MLP neurons of a small language model. Each row is named by its layer, matrix (gate and up: input weights) and neuron, and shows model dimensions 0-159. Each number is 128 + 24 x the weight over its row's rms, rounded and kept within 0 to 255. Numbers have three digits each. A neuron's up and down rows have the sign that makes its largest values positive.
After each neuron's rows, "fires on" lists the tokens most often at its 100 highest values on Wikipedia text that the model never trained on. A number after a token or word is its count.

L4.gate350:116117145080132119138118132120127127103094083123145102129136109132111119091156165114149106130127125136068088107114150143137138147124122135153140076143109150152069143123104125145140123121129106133152090124108173099116153155142126112109127166089106142148081135137076136137106125126132136136139137141120180139182148154115137098108117121132109137133119187117117139177153111077158111106105115135167104152121160147134107161124148164145122162111208117097131105165123094147152119106106139
L4.up350:086113124082120129122145157137140155129100096092091138127126155147158138092133132119124098157091187097114092150122118162139173111108125130124127087133149116158123147106110108139143130105130115129114076111115150107129191139159111110122172149109123143123113098123112162153109131150148138116152101134107147130164143158113129125118089158133105106148097149168118117144112092115144072112131087134149128153117167125100117167111125116102127172130155134067175119186122117133145168128131097
fires on: " c" 81, " U" 13, " sup" 5

L9.gate359:135159084096100120149068154143133138152117115133096096187149116146110107132160165089173114170121132120137133126137155144126135147123129135126109130113126117131120156109156157118139103118161159125133119103142086142188153138163106126146133134118122140136141145150145106147158114104203131125127102103093125160134157101150182119138127127088114108116158132113119124146121130124107128140110151143108150091103142105125094101139132159095117152070130141142073140153132089141117117136099052
L9.up359:166159135157122153135159132119115130127078138118164121113106125072101146113153162159132124128130124111111118103164137138117129143101126150140124107133111083122110117104137125121139110141173117136203091123165187159166142105129162084151151158140097136144142139137123141155136109140155122093077099152090103143128135121157135124167156135118079178119138114146145136196100133118130140153105126118144149114149163060133139112137091108102109140130141097110109101140143121107121160138116150
fires on: "k" 26, "el" 22, "l" 12, "le" 8, "g" 6, "f" 6

L2.gate209:126097136131136105135099162137084119148113148175120153138155087135105094131133139137071096121132152130145125118138167125077162104127165113188158099111093104143129127114170159088156167102116122097129132135115097087144116094144155148151111119111106123155095091129149138075076132094117097108134139119088139168153126142135115131109148146139102154118134133101098119155119123115168142172105156111095106137174131129151176106120104143147132107137142139122162111139129144097156094109131136
L2.up209:120123099095165104141199145150095109142112093115103155087169142089153094136127142094125155143127125142152153099120112182113119106165093153132133140130104150138134137157141113135124117174098151139133179133140133100122128100084120111117099113133103112108131109095124131110093185088112109155137122131131145138115092125110116115147132148144155172097104124121153130120158112110091117141139130093095099164127149161141110129141127092131108107071163161115113157120111071132115090099112137
fires on: "et" 26, "inn" 19, "on" 13, "." 10, "ames" 8

L2.gate358:116136120125116107113077184126142113156119132112131148151099124113126153135099120089158122088082149140145136116142164117142143161158124132170089141108214096094144137132137148103127099078090125155192137092095140119142140089175140114118124140138122115129122103101127139147144114102116091152153128133116154102083126138142162123124126138123134140192093106133122153103153165096124111149143107117125162137139115124147155154134080129112111140096137126132131144197140131119125144108108132
L2.up358:142106161121098112149149119102125141123152105111081176131184117143113120158093093123139094098147184128112147103098125140113203091112154133141108105150111108107161121109101154144109134125147128115156126121117105075150149097144118163132115115136116134141120151099113108147120093147092134121064148123118080125130108130163143082151149169126159142156116101082112137124130109124144140148132084122127136146105106126119132139099107103129132119148155144166138177151138180141143111092134157
fires on: "is" 20, "u" 16, "ge" 10, "et" 7, "est" 7, " of" 5

L10.gate380:102131151146114105092120111163171118112105104133132133134123124149126102137106140128133129175103141152125098147119143107155141122136147117136131150124116158130143117067144114158130078156117108152113131161121135129108112120122111104156124117157098110141135119104144143135139164122106146140088132137118138130163155096165165089144161182111100102134153100056090102100107148153145131077121126162139133164171117119148147186122150074109132093088114089118112162096118119163099129115082130
L10.up380:082104175115146130149124171160164146111148123141150155097100159094118118130147101145124134125101175092114102138107115123117095133112128146172125171132185153136171097094136131140156129115137089161106129156127142114119175160142177153108178105133135158130108114128109123169161139139115100085165135153083149131098085110184125142128109106171113108131133131150117133132157143097141133129126125114127092090146162148127124148151123088129176142121090100113142118112144121111126136147107126
fires on: "us" 18, "s" 14, "in" 11, "." 9, " " 7, "ap" 5

L10.gate236:166151104131100171135113138088125131130093097103129136131138104133034119113163124149159087090121154141126156129143140140138163142109117154129173111143158139131130126122108106089169133117116144116161108177128125134089097163096089112143063129080128144117132120134133135128167135141083137161138142097174148147121153132170102098112153138128106126109190149139113134100141134165148104115136122111105144134134143119153136167151153121133127125118108114131122155173121160096113165125144143
L10.up236:131143110123143133062105093111130127139118122122177156106103156137115133144122118124131119144143131147096091097117128110152125130130152093163104164121186114098108103133153174107148106177131117155102178119145111115113117142123138112155115128145113132089151138115138146140150073150133147164154112126104153139130132151125152140134157154100117145112140126160082127161063133128161100106115120080100118153089114157146091128132087092157115135140118122092148151065077118108118111097131124
fires on: " pl" 46, "ri" 10, "or" 6, "ide" 6, "ace" 4

L5.gate294:073126115113186122097124140068111099158104116129121144098106152140120124139145134148160160143120127177126144111123133137108111142137113125178117125129133135101178123082163119141124077144101172134127140179180111100156133144100124132116103095098122145157111104092131109134146118125095093162137136116104109102131115122165132114161144106132134121137131180068129166116090122108126104127156147128133138121172114152096152167112150093118081111087108122151105163144114125121105124104114114
L5.up294:154131146155148136170109129128109168127109155132105114113109117159139068101098125128160179128150118115139154107107186172104122131131149117099086121163126143094098131114107166142161117103094140126136144150123127105111161133174155152167097150125120151119093096123166128136051134116104148129092144142117151131131140132110149106108129162088159106095129088147130173110100118108127117135138107107169145113116100129136129120133125108119111080119090105124134159064134140117163143137115121
fires on: "ell" 54, " H" 35, "ind" 7

L9.gate167:102120093130132121096094114103129127151134119099140154127129140128134128138105141124166117121125138111130127082108137198132153142122093131160106080120095146168125131172111121112151149150146127100148108150091097156141150152145114167133122064109108150126127131092136113133081146121092134140146135112139099096096170157095094167118119134117113160134125079087137089110139146153078119131107121085079153117140125154135114147124169123139090137105129146147094157167103107116146088093103114
L9.up167:104072106139126131137114122089132130114092133137142109105115156086120149154146144133116091161196124111122097116116119121165104124152105087128152135103127127083149051134121138127121129100142134188113154150140109142154110149103134134117150129131128159123124112130148143135101138126116103083158111177075104069137158142138136159138175160125139157135109119117139120119163148117150136115084106160094120121171160097092155089147129144142138143131134138173103127139106151143142152135084127
fires on: "b" 42, "ec" 27, "ie" 12, "f" 4, "ient" 4

L4.gate376:124150155110143116121116104090144117152112112167131163133141127119150141129144166127105082130097176153139108128124132116134160131151117124096088147092126140125101140091164155151145112141112119166115117150130103092146129121140162133109178136079136143208133109150108116082107161107098127156104106144149162126121103107170127153132104162127072135161133142104162147106149113117090096148084116128111123117166171147112185093101137133147134137107125104152131148138135115147151160103099114
L4.up376:112103169140127157130175156115106136116131152145151137095116113137126155146103166156113132125146130133137163140126154121120126124098105133110116123142115100123125115096176100149097099117190154095115105147103158105119089102119129156105139138121108138153119138130175084100152130142167138148094179109128110097106133150125141112093145115102114130141161167113172140089114130145050124150119089122136122089157108103053189114131091118130151111137119120134118137110147103149155146122139127
fires on: "s" 39, " H" 32, "us" 5, " f" 4, "ution" 4, "ough" 4

L9.gate215:108121145102159145102140126106128120144147108122103175096142134120108100118097142115133115139120119127116154087143144151138147143121085122152107090124150158103139175119086159117142092119094138136119155113105135136154143160170128168178076119114139130095113107143104116110111148162102160099132139086139140138143125118120137127187127113116102152146150068075155141135157128078129118105128114106113111141097102128151099139139155142104124113080082118091100162136111120134163073090110102
L9.up215:167111149124106185066144109131107150161136130132078143123148108138154121109062100100114103130118190128107164124100172117140152077116154123149111158124124103141112149134142129101154110118091127120150103104108119094153119106138149170141105141143148146138165157138172102137133113155153148122120077113126134150147129145121126098147100131152142143163103140102100112153169130114122111095130118137109119115146102122114143163173153131165129143105111167184122154132139150131138098083141104
fires on: "er" 64, "en" 13, "is" 9

L4.gate214:106169105113162116127116159125138108111171137129077122108126112125131070164141171139137153192115120195123173115112155096141132126118120130128106098130118110116127115147113143137141142113113122135155154160169109132139140149130127143107078131114146113161145132138130087133078131166126106129112107172101137143100132123146128099133124170141172152123152136106140125119086129100096123098149090126100131123197163119124133135145135173095101152106125086142108187158105149129138122123108155
L4.up214:100168116102144101116115108095097108129124158111097098130120141121149108126105131156152140124101143129123179146095159154072112088142151097118160134155141100127126114118111094169127137147128147143163147143079114164152142140154157101108120136125100119155127139159166154130143131071138127076119110092099129121107108138086116092131156107154159106109103145106148104112091125126138150119118074089127144127139159134111110153108176128104116107134061114151159095169112104140145098114136131
fires on: "ach" 31, "ry" 19, "y" 18, "el" 9, "ell" 6, "en" 5

L4.gate46:172140100166119118144129119084155127112107101124166139145148132118074101117103087159128149100087152081107061123115140125137126112104108130154147137149129130170169112136136146125158144123073123143144174131161098100163132139125143151130132131125131142097120120106137169127149140185056108157130140125126098100163112123114125110114159134118132129097129132098146116125110156085142156139133125115158136142122093155134101149110108172123128121139140161076135110114090123072131142144101100
L4.up46:139127156147152116118129093150101130095118127126156112110141136140103123108146138141085120138109102098147064134130152160108112129130149126154134116109104167132160116149126116142121167146117111094126104104158080134144150133123143152119135148154122167084140125088105150083122119161112119124097166113150063135146115109084120133084149105091118109125152133171150127125140159190142157135118159096118121123147130114105112126110091104089123098184154171155134132104115148084106098115135177
fires on: "in" 27, "ul" 18, "hed" 11, "ons" 11, "ins" 5, "hen" 4

L2.gate159:125107112135123120114106122113108133076204092114095109158160115123140122144146113116129129157146136089108164115103099134122129130138141102140118139173115099140142068132160134131163124110133137118079184132119115106137085124102149112167126154143098147132098142136119144138094118143123146136083138121122136137122103130136103149140203145151117125111186121128130106129097090104157146164125117091115117136092149123159146153104135067135089127131131162145095149155153140072144135109135093
L2.up159:104151118075142096148115117132128152121135130128105141144118110083135140171070130117131155154106133123110137118155113132121113118120122121142151133107168119088155095121085149094159145125101123130164152157097134109126121109143133114142169162150101131119077158104195102143121149112089122105137152114147141138125093133067135162153124144161089141091131157135127133096118161108147160150097162083107169099142154133121087122120109126097145141117149139070144163112126093149145136151160120
fires on: "." 76, "ames" 11, "ade" 10

L10.gate190:090159120126104147153080153125156120108125111121104125130118116064096109115141141172159120099146133127136075165157162140134111182120102126078122100099127132168168135119145141087141136135130144086123161115146104135119180148127143137172123127129093120110119141101126125145196124098123143142122114077143113152112148110092121137118106158130117106126101121124119130096110140148098171129124130163114175125146149144141141127136128119154113137107142135153102165192106099126104097120163084
L10.up190:155120158146158106173113119115194138130154112094130148166126105142117138152139160060144097157137135111125086112113141101137115137112091121155095128131143144138124120134119124148113125126121149138133149152119157119169123142141121158121142116091103081092063141121146145146096160097148145102155097131096074092165140149112141139165139113110119142153096142159133127104124127065148125094062130105141125124133109186171133132135152126119119130132163168125117145144121135147143093115134100
fires on: "ur" 32, "b" 19, "l" 14, "m" 8, "f" 8

L6.gate297:067137119156118132107146125107127121147126130085095129145128059108091115165141138102102135123145122113146091117145132165113136139114114088118113102098150142143140142084144108146147113102153144091153136118129118133116125140126085132121096148138157104104084116117127117114132161095096088142144114107112126131087132172101137121124141149119148130142113163086116152127136096136127175075127097152140117124195125140170149101111179125103141117144122093065102170148149110083128136117125155
L6.up297:075122156108069157123118100127109135139148173106113137172125115131110131128113104107095122085123164081130140165156114141117165099128143098137128116141108088106138133109136115156139103116162123111115129095148087133137118118107107114104135161145169181110081147133182108136120125112114081124141067104116100139122156154142125103130081118156151096146101156111130145135138114119139128087104096139145129076167137142177165136131130147138135113173124141095126158156117091111141112114141129
fires on: "hip" 38, "é" 20, "ock" 18, "ey" 14, "op" 4

L10.gate339:128141159130112111123156135127150150099133114095092158160094076124134127081089157131108138141104144122150108131138132118140127115097136164159144075121147154130150158157134135108089134136112122111156193142150121155108124140170074096185111148104126105131149098054101142126139117096113143148133129130119136157100112113100142128151133127122128160140148118085131116140137105121133098134139122103127114134140129157188107145158117147087112084121140121103114179118165137136149159190119150
L10.up339:076091123173132173134155082142137119072146114118095150125133113166086114102112121121132104150122132126130128102120097116101113090126163135103127182101125141133134144135154130142139088115120117141152107108137098126151129098172068142164073069109141106128138115117141113143120139117086105150122128104108168128191130094129116102098138141119114133157141133087145130157120134133068100130130167124117088115117154152136081122152134105123159117095146138150131147136091170138137126141137124
fires on: "on" 25, "in" 22, "id" 14, "w" 6, "en" 5

L2.gate307:148105104089168124106115084104138149074153097139125115106146127157095152113117110138122102163116113145091124133167126127145142117150130126157131147152147130138155124117123172121133091111117096086146138125139071093096148149128151116105075112112110123123111158089137103138121132134140083131122122122099103128165118102068079150145090149118132135153108132111134158106133135102104105112155100121141134092082101141140098168135120184123085107134143145105115146123204128147129129149149153
L2.up307:114131184102120149161144136109152149175099145097101161128171124148113110131089139097146136095101161096100157149140140092112155131132095112130117177118157135120191108078119097111133104153167136119166127149149154112127146112128141157139117103126137169191133097130154106132114131161139161133127108112106096105130092142146140086130137131137124109097176105120100158129086138122149145100133135072122152156124117134102155119135124133147127104156139109122156097125164161160145122111102097
fires on: "," 21, "i" 15, "ter" 12, "ition" 7, "g" 6, "all" 6

L9.gate163:148153109108129150163126154126154136147140114101162130110132106126108174098114130136097124123106162101110121150127132138129150205140093158122137127108153119138123115124163147105118092152124118129180098167131166169167175132139126156136143107112182159159116161100110066133112121111131080112147133100150105117110126152123110127098124147160132117115111141098085094117104129131128184129107082104106154139180176101149137146130145134141114156103108106150131147128131125151126098134078118
L9.up163:142136131098103122080155159122129123161167141154135107105126113102126147124077131144138175130129162147180127133171158113108120103137194173120119121123101156144117149160103119129101151107141110100115095148078138115132140097136176141110119135142118137107155125070149110145111134127114155148108197092131135139123115140106147085130114155136101090157111176119106154076104167110088088129121126104138133110128109112098127140130148142114113165121090142134124147095131121130126088123096129
fires on: "s" 29, "us" 17, "m" 15, "S" 14, "ir" 8, "." 5

L9.gate334:114152120134099114118111122136128140134123096081112152123122135151091107140165159133143135162161109126133119078113154132145112151162102126078127112150127158146122158142104208120127114133150149136116137136131113131126154160123113170155121089101091102105115125128087138115150154162082144139139127140134112168167098156139105136164135142151126143142163059098136156143120129122136120121129186128135091193136132115162123122137091138174123122134133107100117167132173098125168131131132081
L9.up334:116157141094090117062116076144103177100105133098130139113156144147085151114116167074120145121137120144094147103084123115126150131137120140108138119106144110131090098124107169152165088114146153105127088116117131105179109144134149160121108118157125162137092132150115130125155125113165151146152137158133167092144076131133129138139101167161130136154173093134140143165116105130124134130120157090123144145097141142127091149147129115156118128145158164112132127150149119130160150115101069
fires on: "an" 25, " United" 23, "er" 15, "ar" 12, "i" 5, "f" 5

L6.gate132:135140107143134143179134106161182151122136145188127138128099113114143111110113103092092130099109094154127155153116182142115162116087119096125119101092158165121117126152130118098136106138138141126101127118141127131122092169108116151132135078133151098163098114132152132115127182123164111161110123138129162158102112099105095085125136096153085159151105134110120143111160103123111136115172078136125122123094123113150108150159145135099126118090170150124105150149119162095116142136077154
L6.up132:175115141135099140168118161137101140119145134156094152119120102135137154131075104109119139106134095128120122115146140142155096113108123107168161156104153110146117115146148078122101105134060122144101154122128131131084122153089127084112132123136107123147125164086186099115092153117132129145120121121179133143140122090121137081147108105128140127135145096105121147139134078140125160147176076116134153093098152096116146124133131140148113103114170154120117158100092150116118139138133194
fires on: "l" 30, "it" 26, "r" 16, "ol" 9, "oy" 7, "n" 5

L6.gate311:102125145149077124121116175154100115157110128103056102155101118145106095098098166131115120109129141129141181108157103130123144126094128083180133094141102110190112111168143100143102135157120097136164110160136127104121174120138093125111137132138113109114129138119127091130144137184118113125119140119138108109119138108132148136142122069131121164166140112106138127125158113160128130123085143149163161114162132098134133124144126140169081103080139095131109138143154090132111109147125093
L6.up311:099104187176091126092122157141086074128134126163120132152133131134128131110110149152142160137147139140084130117123126134137119115148125150114151135140133151124072119107117123123092124117146083150124103132088182145170113103114118124146161119107079144099159123094133119125132155096097108141152107119129134137081116128155162125184164143124118144105105128124169099118116145139124156145113171138142127132115160136144148144064111129147138106139102106121137144140201129132154149064138148
fires on: " them" 27, " dep" 18, "ep" 16, " not" 16, " off" 15, " serv" 5

L5.gate183:124144150151084109141145125148146126111099123176133136130125142142144132144112139137137117117104087142131112130137116132114116151177137084089168126083144140144091112097139144155106121116130116207178120105120161150120110122096149129132119159127164102105070127125119134124162159100094151155110117113124200112115102107166120125098165126092140135153111124108084089106121152121134140117200135136125127134147182155103127158122098107090149106085161118119134121145152126125139117121111138
L5.up183:108121131137114092126137136142128113095106085145107183121113084152129125123120104100132119139136127141119143096130139119159142174113130112125137124142136127161178123149142142129090146115108084137135135137094139098136125142114124158117097149130120108122084092101124136108148163147122164133135123075127108130123184158127153106158120124067100118126125156123157108140103152123123135096156164086187179150113126150095146157073115169090094153083135123087134130153122081139163137093111117
fires on: "pen" 27, " includ" 26, "==" 20, "ors" 6, "ow" 6

L6.gate32:137121135115138115146141151125117098109083106176122119133161063143132083085078118134133140151116158133104077138117152131140136148110123105107102154103096158150100123134141129138162116155153081137109114146104144161089122136124146141155070109127119143112102152155124134185132109122103090185114144123108156124144119092121114134114117144117105130091159145137105130112096163125112126115119126143120153167142136151124089158134160164170099152165141085109093136121133085120112146109097084
L6.up32:128100114133120138121173130138139105108122133133116106130169127132163106109086133161089136150098141141089095183118082109159125120107139089111117142115124100105106140105132125124148127138153102139090130098127118149088125143120134134148120125162139126135132096165141132166125082144112083180133148069099165163129111082119098142098119124144137094108145170162102143119060138116127091095142138146129150173089120131134102150133141123169104175154110135109127137099137099108105135137101088
fires on: " U" 25, " sup" 20, "U" 12, "up" 11, " trans" 6, " writ" 5

L10.gate342:109132118109144151157136124149142121179138100122136106113141138099129128111088144113135119137134106120110118103128128152143130209156089131101141108111120129104140139085140119086132120114175160128177180123104163144106130183109121151176119123105150120141124134139121113092154128131126143091128100085111090105121151102143107118110121092146099187156145147131141091144130131130137158065123084093138118152135111114135119138155108134164127124106137074127085148170147103125082110147101127
L10.up342:113134168119131135143102108077120130162121115156157123078119153131141130102128172123143126120143097108122167115117135119139117124124146128097162151137153117121055115106100146118155106103105112090154129096089122113112136135139094159117155147161092144100158130115128132126082098102125097139169131142122111111103162131138128150113138065135150149128194119125103138137114120090137108120166123085143079170147162109119121108168126110127182163109119108121153147127149139141135159149124186
fires on: "h" 19, "z" 16, "az" 7, "3" 6, "em" 6, "k" 6

L4.gate1:142158106114088130094108116105091115090145092137159113147151118143104106110093103116133101158152158122126098120131169124120126158103099139122119163128108112080112176124114097161093126175122172165137137130143075167145112144146126115147113141121134098090119140157117129126145128139137155158135132088129088115117136153119126113100088134142083129140133073174143125105122174158155128116133145120112138119119140109172117153144161147200134117101071157121159166119095105140133132119126119
L4.up1:113143077093115090104130104127127134108102083132152157114108125091109101155105175165136138111106153152123123100098176080176093191115137109076106114161134143074148166102120104122105091160130152152139147144107137145091133118117155117115160132106128130140114108117149102150125128114162150137117129128142096127113115156141119162139099133136139107143124131146189144128124113176114128118129129101121162127155148108161132118091141136169093108141078132104150153152152141150091146149128125
fires on: "olog" 22, "ug" 17, "ag" 14, " Geor" 14, "urg" 7, "og" 6

L9.gate49:113128138103134104125129150117135131141111097146130129160121138168110099119092164098132112140161126140102129131133131179111164145121124138120111096093149125156148114152112110119163131131156143101101161141102100141139109142144127144161130123108089115114069097123117127113115183112128152151150119095093136129178147096100125127144091143125163148109163163080146114087127140136125167109128165146107153176115097173139133135145135177164107134148129119114097122200115118089152124071091121
L9.up49:168159138161137137134142151116086150118106145177143109117123143135141082135127144121096087141100127142091203108098127171164136124137123133107141109136130149095084094085131116122125096107129115117122150103122084140113106123144157152114112170110134165148148077132164134122043154128126148148156116140130145092139121119172105130110171074126119109112146116128123170104098126104127104105108119095156168129111108152085117131132177144138142125110117130122125096128150114112105123114124143
fires on: "it" 21, "ell" 9, "rit" 9, "el" 8, "et" 7, "ash" 7

L2.gate64:088121101121115150116097127147090137130137155127138135170148136128111130135094134097078120137120139130129139063135074115087138168151125132165154113134124077094153146106135105133156115132090148105125132134146105112172146118082134148167101135182099167133121109132101138102098115110174105104150133121136164107174118139165122146125132127107099133108177117127156139136063122160151153118118122153117127085185144114147149127116099115110128127153101103152110115110122100179127149108141130
L2.up64:112107083126091131115110117122115142176168154108102125140150145096145140161095117129110121133129146096145163124124112163116125136138106060126134174105140155101136121095133127098150110118123157146093101085134106103130080107141106145127168133081136145182137097113148153132060143138118134126114094112085108136133118122120125089136111114171121108100103115131165138135121115114169106147071134135107141117167170131103121108118114109090175137126121134110115117111083129098132131071110116
fires on: "." 95

L6.gate79:109102118128129164139116105107098162106086136109141100141150100149116126175118128084108160152091108121143103095108111156124124136121113121142087154109111130140168116132098107116150147119104156081137128140104116158139122120123159129157122079089077127090147107151077131137155137136135122126144130127119137133116122160106134107124103135124102153092162147113111163133126167138164127082072087142109121125155130149159145112088172107137146158129128132152127142137157189073138126137070094
L6.up79:099105129125089126103131094123134166137120175148151132103150144113159123178096097120115173117107120127104128164118129140086131134139143089140110133132092081115161123138128095133131137115148185086094116140144084159093120127146152144151145125120090123121167096117163150175155128155136117145136148129115123108111094137084121101158114129134118094126122126121102098139152106167165109075075092132107111081118132104128140131098143113102147133158123144162141146156098162175136106154146107
fires on: "é" 25, " Fran" 18, " ." 16, "oy" 11, "ames" 10, "." 7

L5.gate226:105152150123167118156145131125138125124145109134106071137117145092134122122082127129162161183117135128138171130137175171116146137122077084133102134090103160128145122123102143188145123092113133126137125144099139131126116115103081131156103128132107145102147138138143133141117153149111151148130143131124143087160149124102135143103129145115124146138102081110147122144125126133160114113169156135137058141133094115099094121129192132112085155130138136122063135123085107106134096128074114
L5.up226:158173133145160089119126124102166144125127130152160090094151137152155102144106075148117124149136148106158150124127146170139117155150134108101125145120142162119123131106106142108138164067118124121135096147100130099130089127141129137137156145160131107153125130102144107150129119177112139159147102144112152090146159132127106098114123109132125088106088104078107132143146116106104097111084118138142118162095155136094126088096156148134156092096147141111106120129080179094155100086164152
fires on: "om" 60, "ers" 14, "ent" 9, "eter" 7, "en" 6, "er" 4

L6.gate207:143160123150132114147142134106095138163152123115107098117153140133131119139142127124164158152145107119127151146147125115099129150122118135164143151141100115134088082124070132127103123103159146121155139140117136160165150182132117127141097130108133130129158146134111119126165142089111130114105110108095173152161117104170134146099162129134111149146173152138163144112088104125131097125156118086112121154154111150157061100105114105133091073097095089086128149148162110094154139120072101
L6.up207:133123147118147126123152133100099104162154134117105141070159162114126125121145115132155155179164119097140163151139099109140149127160118118162132132084107097106108109116096111118107118141142124129156125096114122144148165180125096167125118161099157119144122133124123093149109172137093138125123123137118147145117117096139162135114123115118128107107136149162127142139099080084126135145171114089131147197121109160162120080103071087083124084142143101125118144125113151139134117098076120
fires on: "ach" 15, "ash" 14, "yl" 12, "h" 10, "ath" 10, "z" 9

L6.gate20:100113145165108181164131152112145106163108122130157117145152137103123067135074080138151136166112163139147156128123151156132128131146118133135162135147149120120143073116115133157109111160118112144164094104164146158129145099094163166137113135128088113136121143120151115137133178126129150117143119144154145131131137163139150136153146105117083136074133114111120128108094194151114172150149146166127105138126123133140139081127138165157113118082161113127114137161159151158104125090147111
L6.up20:117154122142140142116130185093129095137099116068129134185118150113099082132121140145161133144100125175100112134138088103146093172131122135112157149152175159144153135125097122163111096165090145123144146151131184139118109125087134125145177170124107171140156100100143114175116143126117127147162130145146137138103116136155156117168130138175112127129127134101117160122107130149091149155122150112144115178093105142082124125097118124123107103140106121142150150146140119155150152121141099
fires on: " dep" 25, " P" 19, "ep" 18, " high" 14, " " 8, " p" 5

L6.gate106:105117126115146084132107134103125092170107105152135142115138121136130085138107127153076128131153116134101179136105114156164119128091124127154171137116103127179146091133107149154135131150128147109217137107135134143120119129089099135147129120119122104126109137115101115151127131131109121129133160120086129131070143107138111133127099115105113182090088092121101078148154158113124145129119126118099109138153100161130114160158138154136113116142204097115108153109115142144152118099083155
L6.up106:151134144143167134155098130126101116112178129103147104149107102129150128130115159127102148127123087107148138151100158108171104130131129125132125154122093156139124130109142137146126121143148137128089144170093110085098171120122148074101154111166173130153188136126154112165092154166119184150109158084125133168088102150134105133140138132118143139117177127141117106160112129169090147083145146095120161142153128129125140114167143112172111110144132113149118104120127172146121167133158145
fires on: "ro" 18, "ac" 9, "r" 9, "por" 7, "rib" 7, " ent" 6

L10.gate356:142156097143158117183106145123174124133110135142135083141115143077132104130096102118134151113139113098108088137164185095141190160144130117134128144115169168168097113102144106148143105087143125149146157110125115160149158102133130142146139157091150142126104151093143120100147161103130147173150149142143154151124109134093162084078100114083108150103131155151132136136118116104118148116114133164140141114127099142114117164121140155145127095130133147102118153131169101077124133143100119
L10.up356:175142155134106144109142126123104173088130153131121119154134146109149123065120066150129101113141195099125074150169102137077139127118090143189128149118113129137145102178121117124161097147145184103120089120124127120115176099092139119117132131088144114145127117092159139111120096115083119140120105096163109133135119116126131129129086150137145125132125131141108110118157153129128128127119125157143167082121124130123132116106158107162151108155127140117123156167127081115119133165121094
fires on: "ol" 76, "l" 20

L9.gate260:136176164108138141134143137148105163175138129121157115123146103155139150141176147148124111150095170110115103170107129125129165130156066162124112148122155114114111112124126117131148139121174163143148162155174125147168128144101134146139078077127095122167101109104134145149125157143086093140120097110152084123160166109142106161105144153132086139116116101088138111141118101130131129112139150110110176131136103119122070112153102128118128097115116121104130169154129132161091097137136143
L9.up260:139148169131123157107085131163118154133146140101146138112085105101102115143110160165114178119133133136137074124082156120134136132141128127138144156108135145131118148137132142133134139152174148135106120157157128138143103131118128103153074124174129082185095115104129160131156154137126182137162170170145147113157157087108117140134153149106110122122121144104107114124120154123131060123131151201120172158103108110110073109133145154167125122158123108156127137122133112125127103118114140
fires on: " May" 17, " June" 10, " July" 9, " March" 8, "end" 6, "and" 6

L10.gate82:136131124130107129122141147128116145155104132129120100168133113075104142105127153144155161138135149132126126154129101105119161180095117158123141114151115155123108191134146086102124102111102145112144092144142091162141144166138163125180141137114154147128137155138060084089145125149117100141101115088146121118151140169131108116112106122087104144160148130147152176151115147137139088134088125129119093123144131112148119135122129115106099071140129156105116178120079124105084132122106080
L10.up82:120115161077098155147114152123136151116123124105164159143179110117144141141126167131112113132136125121119141109130144098118094074051141124104102116163142087103145076113123097091099120151098154153100137165130155119168122110092159132117172127170117141104136156159125116114130118133106087141141135122113114146129150132182132193129141121153120162159138128097134142119142153145139145136139133150164123120125126087095147073154135172127115150111131110130133085134094147151131130156102158
fires on: "or" 20, "um" 14, "ag" 13, "ug" 11, "le" 7, "l" 5

L2.gate309:145127154169103147133112117119132128117079152133201113155130141149117144114145115168118106070124139110142132102128110154089144164150104117126132137147133123108141161136127161101151145117128153151146126093146129119112161194130143143136160138121129125111139153094122205131140101138139124096119140097127130096156147079148115121132104180117122136148125141117170102132136135191126158140105104149102129121093102108166108114131126122156152138118119159123091115212098109127133117137097153
L2.up309:132105105139100107110101121121116134085138152070126107109122158131159168106171140176115109132092105099144130137094116123091139112133120110092145130130119097121141147111123114124111154116128161153129162082110111140148095110129115105140129127146160126174093147136125157107099134162146137124118124092109157170118092111124065136122169151140159126151104126136150140103111140124159132127140109095148107169124152129104179144098128135097131072110073137104136082160099126075089109129115098
fires on: "in" 94, "an" 6

L4.gate151:133135130116111143099082189088102125122090111127124160113157136180097085128107109125113118109120132154105112127118125125101140113165109117156164123106200146135133090131107090138152125149139150157143103117130122145141159179129100139111140131068138143108120117142087100075125140127086117156140128084170129132156110124107117120124131112144122102144100109119144152077151142143139153145134135189119133098117150136147149176172138155109134088110146155141125143141153096120134118081154128
L4.up151:156161151160118117088140140123097138144115098118086093150141152148176153062144132123108126136127169132123121128148157136170107145143098108160091085123156107119090170142146104096111068135137143167135096114115131139126124131122141123103140185114173118137098118208099130146149135157131170093122128126119119172144146104123138100175098120162111141139127120149113134121135169126125127104145129112138099116160116115126131142132117139162133106099170113122127122172135147174126101131133097
fires on: "ou" 22, "at" 17, "ill" 13, "se" 8, "er" 8, "is" 7

L2.gate12:170118155160159175094142126099172147140129139111152111165123095116149132166134114140115128079129089106110144131090138121129134119127115128141131100151136134116161108144124168094157148123104108115112161121175106136094151147161171153091154181113176096123147139121152150118115142151149080109143102095145128120144078108128097134143152176139100121143142092123131078145138102100116157124152086124106120152143093129166109103121117163100126125132131170136121089129171105095140127154120131
L2.up12:169116149122131130130157114108159123148121145076133115147110108151146141115132131162116127128081114080140090141181147095151144120121114125121121096122154103110161114109121137174118179097123117148106138128186124127123110105167167109120158187085147115137151145152124109097141131182133092118117109089110110122135098088114118164126129105128120107156128147131087115127095124161147158107146073093108130151147132114146134120103138136126122131182117146143144144174141089084141165145115092
fires on: "in" 100